MLP neurons of a small language model. Each row is named by its layer, matrix (up: input weights) and neuron, and shows model dimensions 512-767. Each number is 500 + 40 x the weight over its row's rms, rounded and kept within 0 to 999. Numbers have three digits each.
A block is one neuron, or neurons of one layer that tend to fire together. After each block is what it responds to, as a language model described it from the Wikipedia text at the highest values.

L2.up2564:515452513491532541538503453499504502471526526504548529488480483503521524453477561465520461470520445521521517501546487526526509476418515548563490456495516502472591548446483466491507480494495523534515568444484507530520521460574461478506526464458583477453515542534488499452526571524452468537498550453474480556430531543507383523569525537522465484543524523411487456462467509526464550468494504524487453538480530499351454546512527480485545500471498589498502519529515481549513437515465491478504579483471516503470548500488490477474474511496479535521468484522457408497495497514535543483457521508529532529566600489546530518457428505541415531507521532522525544463502525425538508572507452538585534477449506515538500521499566532399564524528488365557574532564531481491578471534535492
Responds to: Year-prefix tokens. First three digits of four-digit years after "in", "born" or a day and month (in 2016, born 1994); also the conjunctions "or"/"nor".

L3.up426:534557500578550555529509518513513398483525483457504528499441475466496570522517528556449509510479527478441504477515479563516536495503526505473413465465532526510576538518513523526491590536540480490505440505579538506494494506538502513594474454544539485499485503547460508571439527496577494487487472500436513451542536496504468536548459471510447560581470475533502525528529510462448498526484548517539506482454499526462480536548511551471437471397482512519358447499487492481488502479468500462503536519499470496573496445474502519548492512433506482516470550517447494457490566551485459470511493487502512469445514543461520519446490484547513520479488481459474473453512501522574488462514563455459416527474486529514464523474508435529496481396513551490472548496580602599513475567510558
L3.up578:506474483541516478449522498610511429581533460517523518473518488445500499460519499526467536494509425473514463509558409573471443485480470491495498533445563500555479551473459527492517520510470546473572559399546484498458520522529500550453515454529438501454560558491489443409516504454558502556479452553526507458504417441519493485468529520513469517476576567532492503549520485555542496541488539542487508543466555540473506462471518554531578496549505515534462448539456482533513458500479518441510517488528514472514506527435490499561521485499476465539477512538450548557440591442423449493519449550492512545533535546521502567483456407586481525524468544472582513460556480471458537410511532511469450519474507484468520581526537536490430483428515610507524494496488484579463512459549512
L3.up1518:555477573478470493489446513551550436551542467512422544512491511499460467483491511551462543527557472442524487495599440481530490484531576509551549518501490499538503547516462458512530488457452540434521555526533494526574537473498501511547489527507506500502582500412543496420547548523532494493454419552546488463499449426560490465547519518474466456516478528449487511530526554584557552525456509534585515524527466509412524379482463535444507456574446550506481466508489518555538438465450539469507544533465512491553491550490548431589549467537471530509496500453447526613539519503491488454459467518497436445594547497518486563524535509497528537548517449498496453487499491459566498500573489469495457486509527516536543537498523476530396509443461544552472481504559468575484500507558425
L3.up1889:560476482564441518559551488552470484497496483453504494514474540513548490527532489551489596463508500444411470469467460516486466548523443494522368487427531475456484573515531525552518550483443541499534488534511561495463445452531488519544497456475459527450488484469493530504448470499571484508504443511501494477523487422496427481515468470437523508471555554467496406540484530500509463491479484548478521541456504462458542502439436499517540554517427508522537511558458438518420547488520542525493551514513523406488574535516545548540513437528451481481500511499465551500552510472499470474578512536563474544537473551472572518497497532545499572490457509486596470438504475433501550478557538498481466484468544505536501562521555422506422470464478506492516484484592461594497491520481540
Responds to: Place names in references. The last token of a place or region name inside longer names, locations and affiliations, such as Colorado State, Southern Illinois, Tokyo, Japan.

L5.up1340:479490447500545579503473471524460496567560478495493558468517549512525532530513474538604470487554451504533491499486491548436503497437478510491497518542500421528479530504396526454467538544504452536523488465440555496528502460533407517454434555514521509531483557459516525472487475444525515515509579422476422596505450468528505453531536462497503534501495486447486521514515542469447514461555484520500416513575499495462516530479497532488532535541522511457589489489520481529436488538509556509514467515564470479474529538492496455541458433469485499519534525583579518450549487547520572542460497493463509499524498461472445584516500484586580468475512528507438484443465492449505492528464492478520400466489501485489431490560445445494591407503478481506440586524558478531579510456484516
L5.up1744:465526526472488515453514550564487505516501460472537530518457485537472435535544471527468536493524502484525500510447516444482519470471477475512541445503520522563559504522495542455535545479498432465489442543502492507539498479425485449443480542483569474578511486523517443457581437484426467464501454539440448510475511586530447479566506490513473521503529472471507528490529566472466536547531510565536435442478535477425499515498465455501605544567476507473507455506532442477548451470527475518581517510497504537454525520475499462546512396493498518514487530430483453552484505470524481575497534441543528529495533473527442431549416470485526504492570510527537528463515496460498552541551486538546496537502480484429387512560530527420551465510493508498494474518571471488554479501494507
L5.up1947:492605435447541490593475523548501404544514486498485451559525467547522506442512480461555490535514515515509479491480527514526463474518520497480483495546530511540508488563534507427465523535523448522491495500515486444490492487529446460505460541485529604547454454503422460475446539486514496523522473511467519514558505460596458470476512478511524542481487478445524541419559481524502479525517558560483491511533531596504412486488490551474481567501466550554503496522486510491499475504433477488513443511439518514522581412475547521524504451504489501478590474538534422548500470530534462547536502492580529443487461462451526553492448453559559462524465488518507521499536526450572478500460475450493454451484457499562464457542549550454532529507539470501479529526491473503527459539461500
L5.up2937:445534471570518475546465457519552483531454477553529519463493512521481582474475540494542438503532468558532502485547552466498513526504463493483501459530525528455514473528513561485464493553517522441473536544435500472408510561583491421499542473508491486515465573476513437471496517468545459434520529488522504527473505530515560467521611502554489509491511499408525574483443543479484488493571477492505477429488518495439477508500477543516467505552439500498535461525475489577535476555528491555536539477571542496450585548451431471516501468480475488522513526498545486480401483524488506490502485504478510506515463462499494524573421500545522509518461466485469556437541467527438522477531520432481475512481491501494509487514570473469523494514549533461558517430510548474537445536555513
Responds to: Role/appearance head nouns. Nouns or participles that complete a predicate and expect a following preposition, e.g. role in, appearance at, key figure in, found/used in.

L3.up1121:544510481468493554514490451477436458446540451398479508535538536506418514455463533430500478543512472476455552490415501559593454482504565586497534565513557431494513480529470488448494528500382477520454494419480530587490463494499494476491495485522471540456535456462490457536526513545517442530487527441517465488544519560475552442524558485489456533511459449490467415454546491467505477508494472561469519566527547417483481429450494457561535488493459447554504471506382454530494537521536499519480437568504440494488537507524450542497460492482495509536510532476541501467502502474535527458443480517445508489481514449486530548455487467545567484537499523513480475495459554475530465537497504505505509533469567530560514495482463518519524550483522537499430543586441540483495532518574510
L3.up1562:497478459493423526561467455470506467524448460487481472495479506538513463609486549479537508563514412492395495509465509500576459604469529579482560534510513438600512537526457548504495502557568462536433472513446552503470466521578515472494508524469523531526472493483532477508489531453545475413479435499490523534453423511477579449490524503475488523534536445496457533470492491536493536490454429448467488501469483434483542458482521598514515516509446457465468441489476483501481574462527470502534486507511458504488470490514557524561397477531393543490524516516567519617515558507478510527577520459543527486492500465534447473542441504516550513461534560489544488418460443487491549543506469474524497521447536504473546517576522555464517494460464557461507549488528529465448524537537480
L3.up2758:469503463497515493515465479470529486511491487492456500537532469490522544476508502432545443527417514492486528539534527495501423426463481524471528514487503502468549495437547543473486491566531431519452554472546464532534430495498455498469490517484551542487558452483476557528444520538534496460479506457489580558577574462495502451489576529484491433511528504416491486473459593479469472449523518593469487468519512498491492549513446476481440506507541533518489444554498451457462560560475492546460478534438513546523532452466507532506452511491507531588550510541450509514576469561449546482473483472505561466359490452458528430493401456505468601432508535532498493543485477484583534521554435502551474480472506479492498483465474460480489449515529482455478515570468542452477487487507477
L3.up3062:533466484464483467518442444506489521568481475487491494537523496549516458534529509446475511561517478501494539560476548455566510523481575518397492517460561477496563569586520518494509502484512482540468505437471511491477474508550485437456412464593531473479500508510523489474560494476488442473512494470413484559475507576525513448546488474516481540553507495614468475496408487496466453544483499532511438507508608499529521517483549538512509523569486519495448504515458488520458504513520515499459503577444502515483594425519439449534512410541445540494524476482459491449433451469497517468465578488523457463582498452499480477534477469592537568508457467549488575412477522453590545523520544532483555493442557509527509479533505501468561530520554504533496464461519537476498479488560462
Responds to: Head noun after modifier. Nouns closing a modifier phrase, often after a hyphen, ordinal or superlative, as in First-team, middle-grade, widest acclaim, and usually followed by of.

L5.up431:528431486532474525444424465571447491553524471511414541442592501533509506488535432462473485473591534574517538552500413533477478541457499541471426521509526438511483486575487473524576534495556546541465473562474537490528470506530488493528554510499467504457586570553492375519576526524495492477453487466481592547519530459517521446545542506404463553454457513484497437419489491482503559526508483541503470489540537533486513508331475555531543493496492461470480459516463475541473513506555506512428456537555499493484495517498497468515479559492541476521506473538492517537484503470480487460461490452466483437485516405544499479573517511520587487512523522545498572431471476455472530601488464510447513485562512498479424473574567494503473480510533504476505629474473474539500538458515466
L5.up532:545513574523450468500516480527386579591509480487472552509596542470522496527478451518478459475480438530602569454497502594481431515508485473505510478517514513523595544490456474574536454531472512493553528485461512559557478471525483498520430540427492594516498558502467501486491530572493459475490560487503527558534458438437487432521553595454485528508458470457494486456585485546428480473504465427560443485608540560555484461503476479535511527491520574520488423517501525469503503466457453484504563453509520509537500487490546471527533502490592482511487497522489455478521608558490490507438468535491522430471521485518519479458491498564490517464482542554535468475448488478495494575551441465550507517563500491497484506565507542428464513472478495533559521509500520506506548457520546
L5.up2192:509530529533463485436470510557451489531466437534497536552602473563452515463464471515469515564582422538476553530474457583450481523482554555526497469501462493496482485499511494628504550553478532588540495486454531533558509433482465464588556541434471527406516531513536484412421466531507553445497518474504510483525477484503492473571541453392540520522422476448454530441474497517499523526491448484507440465498533491489465491480535542575549526434495537485490476528537387564475506524455533448537543481559535490512477478440518446481454525525453494572520468520484532499522516480470501470460497504446508561473524468516527471494453482519539508480513515595534523452483504498505520588500472477473509494523533491483530472475485471492461554481526540469547505471577504523488515483476586
L5.up2829:522544477590508509466522465619489450503493482513480512461506474453513580453488481459443545429573446530492497562606481560530471533477496475525448483549573521522498500505464449563572509483468535528478540541504508508538529530415547520467572491471554515465531499531451456562536488581465544527537507451509505528515475509435454474554546529447429480494497489405468537509569499505445558540477563511515431477481544408494481502431447472510597447493470596536422498514518413513530445450525530448500492497532490520450510408446480387449471573526518471589436477503411555553455516557499525524452540506546514547492532457499531494446546459568488532483557544469485528540488471468558546481512430439509515468484504565491513444486537455500449462389533509466558512554536526503495496615492501
Responds to: Title restatement tokens. Tokens partway through re-stating a heading or article title in the opening sentence after it, e.g. the "202" of "2023–24", "Highway" in "South Carolina Highway 410", "oma" in "Diplacanthopoma".

L5.up274:508503539474525541534517550453468556458474465498489567498523473473406454504564504454438508496452488565435535503551527505435431498421488473525577501568466524563528535501466538519489576547557529460553476493481520497510517513461491483524446475522497486536503465536453483462449508502609470465534411562556483451528579455551435473474481512478453571502500524505559471467498525536477473549490459540560493521539535507438485486511487529544469525486498467594487433592518456495578480431518443469480552541430492461451555517488477462484557511492548513502459502536482520508436541543514488408478563517487512456496517459490618479435468546521440510484428496525470537409501518433541493510508542510467484449495479504529511466511513511532525457515516558551512598483579503558506490514508473
L5.up1639:501487505468531493503550511477468500466429549448521598514491496503474460550568527482462483574528518502465505472501451521519517486492490510546453520512562538482575535499484558481575471481466477548485476523491548568485482521531450466532466483502518489601481490503521458464455492452534501461470549436491561486481505481517525486522559458466453457561427505500588481443500511536397468532534460549577436444471567504471524571506465491473582490477537480508427463619501447554474490511537494452505493519486455486469557494504467505552441489506498525520468462551432490462487516539496471500555537494493468530506489517535556505491451428508426561527504491511485557480463453481529562482530523514485538455457525466550481479441449536503502451490476510474584538468575606508460494574586501
L5.up2894:454531556506452504511529496431506544434465441541505542418532495567419486554525544475516498481511517516519607488507490468489503487411503569531476497516470484468497523484432515573510589490571462505518446522546524491511489580459459509469462446487540488537496415526505447476517443518441463427502493530537514464588474474535522505524509511524538478503509463464551451455523468495510504537571436516585476492430537497446507405442479511501500526524462488515497441494446476517558513520635494523538536526511435427592534528411495450556461458498489506502486508516541523520494474486522462479513431521477548504509489473502475435434442477513552506484497504499458523477490496463477471592520530507437484513489485459498521493554515521528537465509479514427477554495629505501499534546537523
L5.up2904:488523518457499455538552539473470541514541576517490486542547506504409505511558558506480508575568521460502492472476506564495511519452543465480487545542506526471554525550483573481506501521538497541538468446525514476476476563509469501522379494549544533570488448531425506516520497499529455465548503507507522513506524511442482501529509560547464522531534475560545488471480553575458433477567452541542473426500458485427480458519482501505418432529493502538446476499478495543480540460514441474534466531466485520535555492467465536513442492588555454515523453537516502475507503434452477441491508458441451512487422456536508454553477441543524464465503489541453548515436503429470497510541529540501415505499525517562536516517456525529500475517526530545544567504501493496493556565491485
Responds to: Quantity units, date prepositions. Unit nouns right after a number in relative distance or time phrases (three weeks later, 45 miles south of, 400 km northwest), plus prepositions before dates or periods (born on, since, from).

L2.up260:475429502516471453497501533547560552519486436507452482555481528468438538505620515466493468523548425511431524524497506506499527444472495512540508612544571486539549518491510589448495468590473522476435454473533495477465480556498515457476517453481490504503539487527417446497552495520506457526513501453490554545536529455542490470522488504523545467529497520502535531493481509517482499499453465563479440493547532447424471586469438424459414457461484527477464430539421480433484530448533439520524555498481487464422628433556488480543509462540468525567535494457516440500498511575470515413451488455474456534498443518435489495497435455504413580551491451482471515490460453481538532510469560468500452480516500520470416434499432498503530422489559542476534539546500491552481483547525541
Responds to: Generic head nouns. Common nouns heading a noun phrase right after a determiner or possessive, often followed by of or in, such as part, works, results, period.

L3.up99:523535453515527509536499571482459475415500539418459470493471395446422447530547525481502495610502515493476545446483502446493368493532489484519502517514594460541541444540487515490497546566498570504594514427484501507508488488456465499552481439479535514508549558449476506515459561437524431557533470514507502509447462533539442511525428467452398561500422472513545429434519545601539520542601476506494486509566575425548500555466473531543471533537452503540434491528435420523519512510525469562527535515487509462490503512486470553491475523490482529472549511505515546452446486551519483522463517531530478512468585459526526492449484526556533483480463540476497496435469490543545520515515509511533486489431408507503481472566474509521479476570494492463530484501509444522523541561497499
L3.up762:552510526508475545486516439526484499459489508514461493521447454448462433476533487464477521536486516498553506462555493477571461471434494459529509516534513408510518563578572511533557529522484553513491519515499487489529507504463500441547443494483556523539538442544614519501557551540545486553449459463528528555475526470541488472492543482387523537459482443524527485452549529564505530528549497496535542509459501514547530525525437459462438540506383601497505486524477435553448497458423494459522476509441535548540535545505554470499458452522551508526528481516419477532428450455495538518429534573539460521485437498444577490466515523528464566465528452483473456458544494547512501519531467498453443537522547475505462430510490501469534545480501560587519528496550471549502536494559527
L3.up1717:497562589446442501456519492464474458401520493556518452552440398497527440525527468481454625541514402471588506443481529460480448524497477509547508470459497459511468507562555506514534437553531579451554551416444515549502438470528467399546394506496499428554463553561557465528553456521507461576525437483509553544424495501557435471523463517479452511554507528469477440535510572457539525520600428466575480450542548513457502484526457466488444531545452528502491537457513537548523493460530453500511537557508475432512477544458570466481540505466531508492453539506514458462414425493489450531500515564513466432472548371432469475471471574530515547474496541450518494474530494510508471489467516474559467502530491422543512467478474472459474486459443545449489536484520458530476464519472490
L3.up2151:460516526480487483487557507542544465477530540440482471519462456468493473514585551538479596576500443528536461452528438464541468523535512498536515543504518486527477518470465469583537532507523520527484541521590501534552481471454463460576442478564558512542483513480533473572491510479535460567497434422525521521475489471493471506473505476407489471486477495527545483453511556549467451539555480453503482534436542412520466526523417504483465594546444587499449523526402528511479468565511464465468494547533502533568494563488492459476475548486569584535489571453501452504544559516444455449485497547464501495503563501457548481432451512529455490542485491433474476463386561453522536492543460539448501570529520503516473529502445532463506473450488499521491466466516522529445488554498556
Responds to: Surname start after first name. Early tokens of a surname or nickname following a given name, in lists, tables and bios, e.g. Mc-Ph-erson, Sc-ors-ese, opening quote before Devilfish.

L2.up2422:412545471467492520523493496518502491471474544489535487510506494507457516512540529477472520504499516479489530491510488518487504531519470527506451484544514462446519511570459517469518519514464537480495514454476559533510509527524490462494535440494617517532526463465516493499491456525605489484454559487457489471519464483457496429496549476524478465520531457551530475401516508535439479487448451527621450534464491489465530469509514573535465518484553470482485534506512514493419573441518540477494457515470508489547597450577536422564489486485479527493523454525510489463518553479552439527509443493505576521538450539580577458454430495510497452497577523532502542493441504440461584571464558547507551465517571491459521451529493619504466475493522465474471535541426548513518476546547496
Responds to: Units after quantities. Unit or count nouns right after a number or quantifier, such as three inches, two weeks, 44 days, pages, km; also range dashes and × signs.

L3.up826:503524501502444506489506556418571490441518499527482548529513458515473460541475475492481480509493476472530587536541500511555519472462512534529474496534528517500516532575473495604495516489502550465522438505532569545508510558496552421469422530445595519522521473446492480490514523502483548555582540476489504529502515566527527495605528500521475498525465474443499523468594506550486510493527425474622483484546495541464378473536513500469499456413457483533488429509493428529503463478595541485523466497473509531510499539583466482462485522530448486590499479493501498507452468528551479450491472479449494513525583485461535507516529476565471570506543502451436467506482514501498514520544482450458427453513509435513525479593513591476513425508568557513465584507504469540523440510517539
L3.up997:512524501445503444551508509493492489476576530541473563563448545485492484531487477505502493558484526446451506483498550446489528470507484498417520430521501524459524508503459544540518460475454454529555457484537440435555504475579475421512453520513480503515490439464456404445467497510524569471521501562479538513468525529540434498480507549491421604488500508496532542477565501511429524531519460546493457495516477414484452536529532547539591531536523556484493439466554485476446485545471482506532537526461475522383475466491579485541417537481511521510548489500471562508498480516486435522466472498507524475447530472513520521512471468531587477533477539465478423505451482488503491529520439519522458525471520485512480521583523521418505531547473451628478528530528507502439499460492398
L3.up2836:525557607469547536488512564473470512527481412442466615532487515432499525506531498469518529539477439516582522513520480461541623534463508399443492456420547514556573526503481500513564441483512520468541486510474498543523544483506544452552428557464571505556534501492452520442536462544455525480486500510507515490467529546447576506555588542497378557618523455548536531489486471513502573510438520476479463467529487565513429482488484542579543460528472638479511416488502520548472457482544492443541532536495522540480471485447591472525527465471517480556427485560595479510497460525517478429448460515538502491426549466455521473475516448543524533461525528503485428549488465465479516510595421528556442521456480439491483507489484465477502517456485477515479501501470497484504488461494467
L3.up2975:590507569540501469548484484507529500511505474407420599538498502485499512486496559488456493516474465493533541479603515458505512499452556566455533420520586532513527580576495474500510474475528478520488535500498480521501492519495398452496446499492497508507511477468469554452497560552485479517503489533494535501435556582545531555530524520487431560540471550521521464481530503547498530512491535494524478433441548561478427511504488528479510504471475568567504541553488523530471418549395525492478511503477534522477470494511566465515449537469500500523436514573513535486568442547568547426451511507516487466455532479459495493392535493534545504443460459514398504490524457477498486544608548463546456487446475463585513471564469450508472489517509507532464533501484492548493540541469473
Responds to: Birthplace preposition. Mainly "in" after "was born" just before a birthplace in biography Early life sections; also "(", commas or "in" before a place or gloss.

L3.up88:470569534534486480571458535418505538525456495451506439559561479467463412584479503480530512563510468482435469509520487492464562543484478497457549472478516472459540480502550513491566518461447512483467426511458544523536611445498527452500487541434517493533558502514527507517578526506558446553508476430477499475445506510506404472533488537453455470448459466477512476498502536518540504485529461584537440494495592478470473453475487473444561479548486492505529534492490422540524534529455486521466515499467528480536488484496479465470533425503492523573489508441522471524516434524476500540498559406533413452498489454506451564500470443456563506547506485498498430532438464489499519492489437436498422475563509556509532484433513464480451487510510514577479514493550504563450471492510517
L3.up1890:519512495554544508500454537501498507492476524495586447572484494466513505532509562453538556548494487502450538540508494522563427498500493495437533465429525484536505545558476520480535488485502548492507441500442500589540484496503506466492478536417497546506485517523517513460422460464535478524566562531481538521486414514454462477589548503466437475497498498483552524484527511505420505491450453633501425454528565492451471495441457534503501448496519523486493436499514469513551522509435511485427458521532453538500531399507477534501495467562539537571557488535491486450524586521501491474449446451459528534502427492550516528445456469542451513512506444521480546513510498508541538452444469497468479517485508472528420454523505476484491498445542501493466512567493493525519476519514453
L3.up2610:552550462495513557534525486505467472573542425501538508535446499418522502552611534461508588561559459511500495513512481479561495498524457466514546533478566461518495538538464573475484457474454571471439475462486545533443547498481479498518508435457529474421564542499468501411478581467477456521483516503502488510550432525487549499537490512434475506547512488473521434535562487537523486514472469529528430544490567527517448524504508447534477499553482526536537529503475479596523557553538510520447516514488443523488476457443500468564530445505477479554417515509514452461503497527507519523487491445493546508493499509441484482497479537480485505619458553480506483498463493532519472555451540473515501451506520494493562596517500521427451469448524557501504522580443564529444441512520498
L3.up2703:525511513530533469478520466482509551526420457493508460536497511489470529481498534465478462552483467480459522550543486522495435441547501470433529534463499479551503546587526518513512535514469510528587441487495509546439509539536463487508524539480494546494441456522514544452462439433535550559536564464497549500505464556445527440550556502516419439492442496461551432453531523503480519504604461576540427487576526508482517545463507488542525460510530497449448468479419469520563569469481484520419521470500487470495586460437480551494570455519467497544447512570452455461508504592546517414512466445464505531450494450512467562449522537448512513519425436485535515563521473516543524473434523462478472483449537453482412479637485483542447465535576456567583518475550514546536463496501496
Responds to: Units after numbers. Measurement unit abbreviations right after a number, often in parenthetical conversions (61 cm, 50 mi, 24 m); more weakly, nouns or months after numbers (5 October, 11th place).

L5.up427:512528540537510445532449500467527511390512476446509568520500460498509521531488535517455602492487477543457538443514442505466486424536480517517460546569507557529562472480507540544499604501473517449519546476529523480529490530513480510613463521542532566424497481505449488454550522389491510500518543481513528535500510484496530461493460565422506492492540559468446445486562556476503409468551468519560459519462546544476435498551490590474508519488499536531497490547462448602508508530415476521529536560438534505548551520506474470628477477478628494509442501545547523441436532601534483537503491491465512472464483470505548534518493532513485518526515549488484507421509496470553487522542506454521489499477536519580530554496447475489480516567497488548510545496467529502499474603495467
L5.up787:660554460581436505491468479469428510472538594440480531513422467439522468528529449467429477522512520546528499499478488539522430546494460471452534548499516501476509574487545582497453502510539560534524500503406511591497502509414445481538457485477444469476549514502479531493510582443518519522497589513490591513512457449519428495472468553454537548512524502535465499482488565567491534491575479521509469531490520426566468585457482481531479513536460514499482468513486479521425493462442503506522511481473548445546552530524475460550430516518545557508502508482423453484583472562488492431453495479475422500510495559520468590547438569455462495515472485421480502468471521522497597458536484435441537418525548494444459538579465523505479494549510505555510515429545510543514482493465496
L5.up811:452541469525539554531542482449534512439501507442532492529478446521518536491513462505556533582445475547528495488464416497534492498531519469454501553442529432540532543500455457452540545498608596517564464449493502543533514521464462459496439510492561551483456504465511511509493512442538470579510565464547472481469502503529541523449504579501422554549444523538559532478510548581495458497599414507475491536522556443495482487544473456469464525505477516487460518541452519464428496525543509529598487505486465516499574527497551552465516549492509456506462512485461513481531484455481535471483527416592505504511447471528482540456484539567521443464489508440444539544502533504510548507492503523494542528434495497499509557480416551546555476515466514503566612508569468546482458508468543
L5.up1268:588477541479441537548440519464532510418533528427455409582529459475500451508559529489499516527457511608493420448417457435503496464499463453478446429500485504538470525495539584555458530486486519460480515554531543487521481517482503520536457538481488506479509539470490480519453510393496589452488495457512522514511489518535454516551472575473553535472529482495506517455541548583498538461554521425473488539528558495540443506537498505505456525517466553494478531499451519576488518488498542491532471534474551456464496498504555465542466521506573517526459543526508505551511532491447480468486533491437399405477472523510480522541517503565468523458561523492440474502390567548454509534593479439516447467486573527479491586472493441515530486504460438593503523511531488526483453525509466
Responds to: Surname starts, day numbers. First word piece of a surname right after a given name, e.g. Hear(d), Fre(mont), Dar(in), and day numbers right after a month name, e.g. January 15.

L2.up692:551558556514528505521554543548533453500532468506430490521508486518454561491538555557558543515449510485598546566505529464516443514433474447497452492476479490478485539529429577528518515566504471483530514532472552481499494533505557502529481472518562618468568506528484438504447496553499543511429493561471509487520531477562464459511456494499443574495538504499538444483544530506490566442552476550525479489512529476489485486539537469512474505469520519486445475537444519603477509524517559487461539494501528540500572472452566576522457493467545564470538523448419510477575496503496475507500453560470453538514510467492481529482463477520420494547476486601498490439479502511530498482566590495504486481511536551431527519453537500444514517502514567486489462566512455517475494509515488
Responds to: Place names and closing parentheses. Fires on country, state and city names (California, Tokyo, Oregon), on closing parentheses ending list entries, and on "has/have" after a subject.

L2.up543:498528568494489485446542501528567495451480506477498609533520489507523533532537468518493541559541541536496490474493515501503513571493504544503481488521505520613534561543556451585562504479458558493442484510535496500553548477505565502487466481519500573448467518502410500491494546464430486491480476504560502517545499490539463482472573559416501527533511536537514454461506516490478479477479499561562484510433543471482443517498512532430573526567502527550536495529491479536496524525488471461518475555399565435553439522503408426507447512524494526499448546416528419468523554531534475463465495526483501525435482442498567486466511448465458518527464509530504543425488544500538487541537458431488543488486505424570488551444507412461493459503413552546548468529495516497500496514485482
Responds to: Final digit of dates. Final digit of a year or day number in dates that open or close an event clause, e.g. March 201|0, July 21, 194|5; rarely with or against.

L5.up963:544564482561550500499489496495439465514518493493477528486499505492516504546582421517514567502504549474448479519546424551502424533433479507484521472495507458555481585485493492459524517514537483524502425477510584520521436468601440501467490530444439568468515548494432469453505475469473504522471430513476518498519418512561524523505501521485486556479453484438466527470520534501516459515448540588546479523497532502463476568571473555515470524589520521515457450556483447503547536469493481505455509530466460493534509461523513460526460501525455539475543503510486450518514610627475475522450496546537506541481511511564497465446544498499478500436525554494535473460521495441546496549472468512452445469458508499488518540490478552480426477497476540506475510511458478498460436468520518
L5.up2231:511495483525529494523482504469459484508540440514428549487554503500501516475590521554467547482493492510536590497551457490486498523479510501515515453508433530550438573537439510455468512472510595538537497544480515502505452506537540494489572444443500507443488519499443425491532433467504486516522493530485533465453422548482559479473463604508493525524505534493434470479555542524529435488557566507482470550482496603398473546469472553491478488551508545456469431503468518614549564582508596504451485488484505519458545505498450504493488503505422523471566526464518511516461529543516469468493499487473551496511539545499441417520552516514453473559451451459510492447565546514535484527513524528441434529458505494466485532572456530542445506453477540489506504502432499527535458499524455
L5.up2706:546445488533514454449418531417552448522535460480459534515472492514513534484526519496456484429539461485500475513557459500485506458471487532501512470439496474543463576498474551454549445456409546473516496462536495508444484492536509514455505522475496513458542441470471382502559520471507521447485472501483538499542467526595486446492495471460526524469511516445540411478502563457485504556496471480531516503498480497427458538499524537483544526578534547565504456499408517499539476560458502546430479539450530490454535506533490463558453480575459512526515508487388496576530497476424504541547497540486463432550589529456515592471547473496518536554438455536532478497479540517472533548488509462494531523522480492480506498461414526501482525471478507490486520406529457561460533450525536
L5.up2970:511489427575467474485479496535493436482506430469473508538500513472476579524497423495490503482474467406457504485513436514490495457508543506536494488487542525579476457461515533466542456504444542549543505437563500506540503513454502551503456507557474570483607513499480506448494554483484560529555489554498519497600500503523494472551516500481474562487484475493524486499598555451507535554440513518544448512510451525536468468462573508458540491538559494544505421537463453485543498526450575537506524486477451547506501477480529449575549460521506506496427517489400526489518617469482469479563565462490512471532532543509522565499484464505465462518537475525516481515457514489591507479530486498456465505508543502449545539482459560526472518440499547535462455527519485522469544535554521
Responds to: Place names and demonyms. Country, state and region names and their adjectives, often after "the", "of" or "in" or in headings, such as Denmark, Maine, Brazilian.